{
  "num_hidden_layers": 9,
  "num_attention_heads": 5,
  "rope_fraction": 1.0,
  "init_std_down": 0.00319,
  "max_grad_norm": 1.0,
  "decay_fraction": 0.637,
  "max_seq_len": 512
}
MLP neurons of a small language model. Each row is named by its layer, matrix (gate and up: input weights) and neuron, and shows model dimensions 48-175. Each number is 500 + 40 x the weight over its row's rms, rounded and kept within 0 to 999. Numbers have three digits each. A neuron's up and down rows have the sign that makes its largest values positive.
After each neuron's rows, "fires in" lists the words (lower case) most often at its 100 highest values on Wikipedia text that the model never trained on; "fires after" lists the tokens most often just before its 100 highest values on Wikipedia text that the model never trained on.

L5.gate512:420528492482468502527546495457538533525477498533470574557493490477492493577536415498493493526511451480598546460511452484523502467500482427510487424565485510486490500407508506516429541475459444445479512521478527473577523515567547506544522431415392508487515493466561543497497463458464496541517582512411516449475544480522480431502477526605504566452577485500460478498485553554483511452467
L5.up512:477517521547536499499445525459462543498562467451409440431465534513400441492554438583495528461538439466513474522473494516490515472497470482517536474496461501428507506474500448457547564432499435538521450500523467430427484536529411474482558501451494511512525481558496563488456474497459480484527477487435566502513497461476562507513432474508460529470523572501438530487451535537551519514481
fires in: "the", "s", "a"
fires after: " of", "-", "'"

L5.gate363:516485488535476559453442506409543484505427499443533531533482495508518452517381523477488493498432511495549547527542471465503448462541516470465487547464500521506476477537525527449509483482445511558467451478469452502524461486488438486540457550544434495538531459468497505518554531490529452515514513476471533514501518446478479529408493426550485507482525473398536508517492531522547572509465
L5.up363:491555513524480506492510544479460516409435527440393461482440518493482534548501454491517505481529434454513466501558552538453510593438523496501532528484560489455479507533462560424561493530454503483525523479514518485512433550419520451524487534439525507428519478501480466507519531494502546441513544555529474538528453546503504514501509508534480578543505409538559510507405458494498467529536
fires in: "and", "but"
fires after: ","

L4.gate301:564532447485534450514500574555566560552544468483528533506475547463488439549511507460560492463528420533484576544463474497533447478514539465516549445420462491459465525484477450524459504522503550569492546526459534542515453518444497475556453601535462550598515428536508558478495496527535472545556442455467458529560492582464500481513499473534454465530471452473559550510480495533540516490492
L4.up301:485540377491519484466459555554533538532502474472421573466508483519529529534486459420594551555472510486526527534489492517511464533530475518450516468522439524483454491529482479509499468509487518590496489478430472535545484474495599473483424526506465548587512465555500542479498500477519481567564443455462477503514451547478483521455495441551511517538461483444551543470487488504537526515460
fires in: "with", "which", "to", "in"
fires after: ",", " resulted"

L4.gate744:492445481456447458448536500519466562502560514417570466467506555535437607536475496460514531580533537537496461544574525460518519533538426486546486475467566466412502533494491509483499487617448477478457400523487526513564502516492503556504483511503431467471486544558564474404469535537428511492453512502469505449456509563530546495494461545538575510497555492470489486487546538512432460537450
L4.up744:437506478461499537473501544585483497566507479521508484474539452550464520507472495504549575541445466511560411464455575429486465508499445554405522529466496510492490513473521500532518523539515443431429392504483504414470416447526457502522490454503476486457552495548502463476369613499454461498443482479541498479490530482458461538506513456520482464485529530498487473512491509541442538545576
fires in: "the", "for", "title"
fires after: " of", " to", " on", " with", " |", " in"

L4.gate112:545485438482535522501516388525458433451500514503476492534549568427525540469532487508486577517389481526480494512400444462486425549477467532513452505542484503497593418501466466512510447490507477482491473436511458483476527480450498542549562489533457493498544507512540542436486486536471462467458429471459425571517569456506474576553536526496550446465498512451510503545471570442517538511516
L4.up112:471473533485464481496454474406532552501503532468386477484410559497512579505496463459552513496495428467536469494389395535507469478496515427529549444496503512551481554493501513508516452530493549612553513601463526550443487509450508479399451463498507478510443524472476415527518504578468510522574453513516544504416472503389506545556527488553512460582454471468450476506511484445466488539484
fires in: "are", "s", "has", "is", "ll", "have"
fires after: "'", " there", " There", "There", " \"", "’"

L5.gate68:490552510528456523459521560486537522466570545454559545514519497503559457483501464492513577542476555483587453472504514509537545448573531518426490517471471486451525456486534523510489510438459536462520498456551495514528545449548515424527469592495519557492491477478476477489496491534531555496505468502484431527519490483554458462487564518504470549450474544491462514533471522492557534493507
L5.up68:508498491451528527509416538505557479490507562479463569512509519523543473544432560539519495517541484566474492503496457514480525504545470524564524509505452465565424511506523519524495478463537483394561511482594411519458522520507459494478540460470515503547533432510499489423497602435485478603432444492466519536512517508526506475457472545552494439428511510403497543493495500445402440463475
fires in: "000", "0", "00"
fires after: ",", ".", "0", "7", "6", " "

L4.gate659:441555463479488520527480516573532508541486459528546439506466506514503536510538525543479476467459453507491455467451520523432468483491504429555484501515509481557508522488530452407565441488504427468415510507432548549570456522504480528568536449503484484527505492473478463528425532544396516470520520476433548491513467510436549480499446509480555523502569447463555503504547503532541483461509
L4.up659:490487586512416591484567534454477483468416525520437534489507551503522600492503528488514491520469457452437492508496485549519409563521512516522473554539514534476476489580486459426476560548464532515517495579534498504526575515420482578473456441521562477501472458467517477465423565505469557520473542563494478581466485588540563560595559513446469485544425485577522479454524538491478560410495
fires in: "s", "a", "the", "soviet"
fires after: "'", " of", " is", " the"

L4.gate57:507475442471502477471509551484481449525490499578450570455490474515467585523517500488523516485534451482405479537507545481463474505528482432454480526557473502433533515537485504441491576481561458546517532522509454492492470566499464533521439531484466477471438517546485485457494498473537448504552476500477465530495504456479553482491523460554554467418465467528502516531519518462521477474493
L4.up57:546498514503444508480484480522559471518443462533475415499476501505524514525528452448464501511509463504434510534536584508476503501534512495495417488516448476547521530495451595470528478450525438512483547563500458505506507593491482559497490496505453503446549536474512492592529487509575524484561487487498470452516452506492459544495516473565529481452511459520515486504558525414501517566454
fires in: "it", "which", "that"
fires after: ".", ",", " that"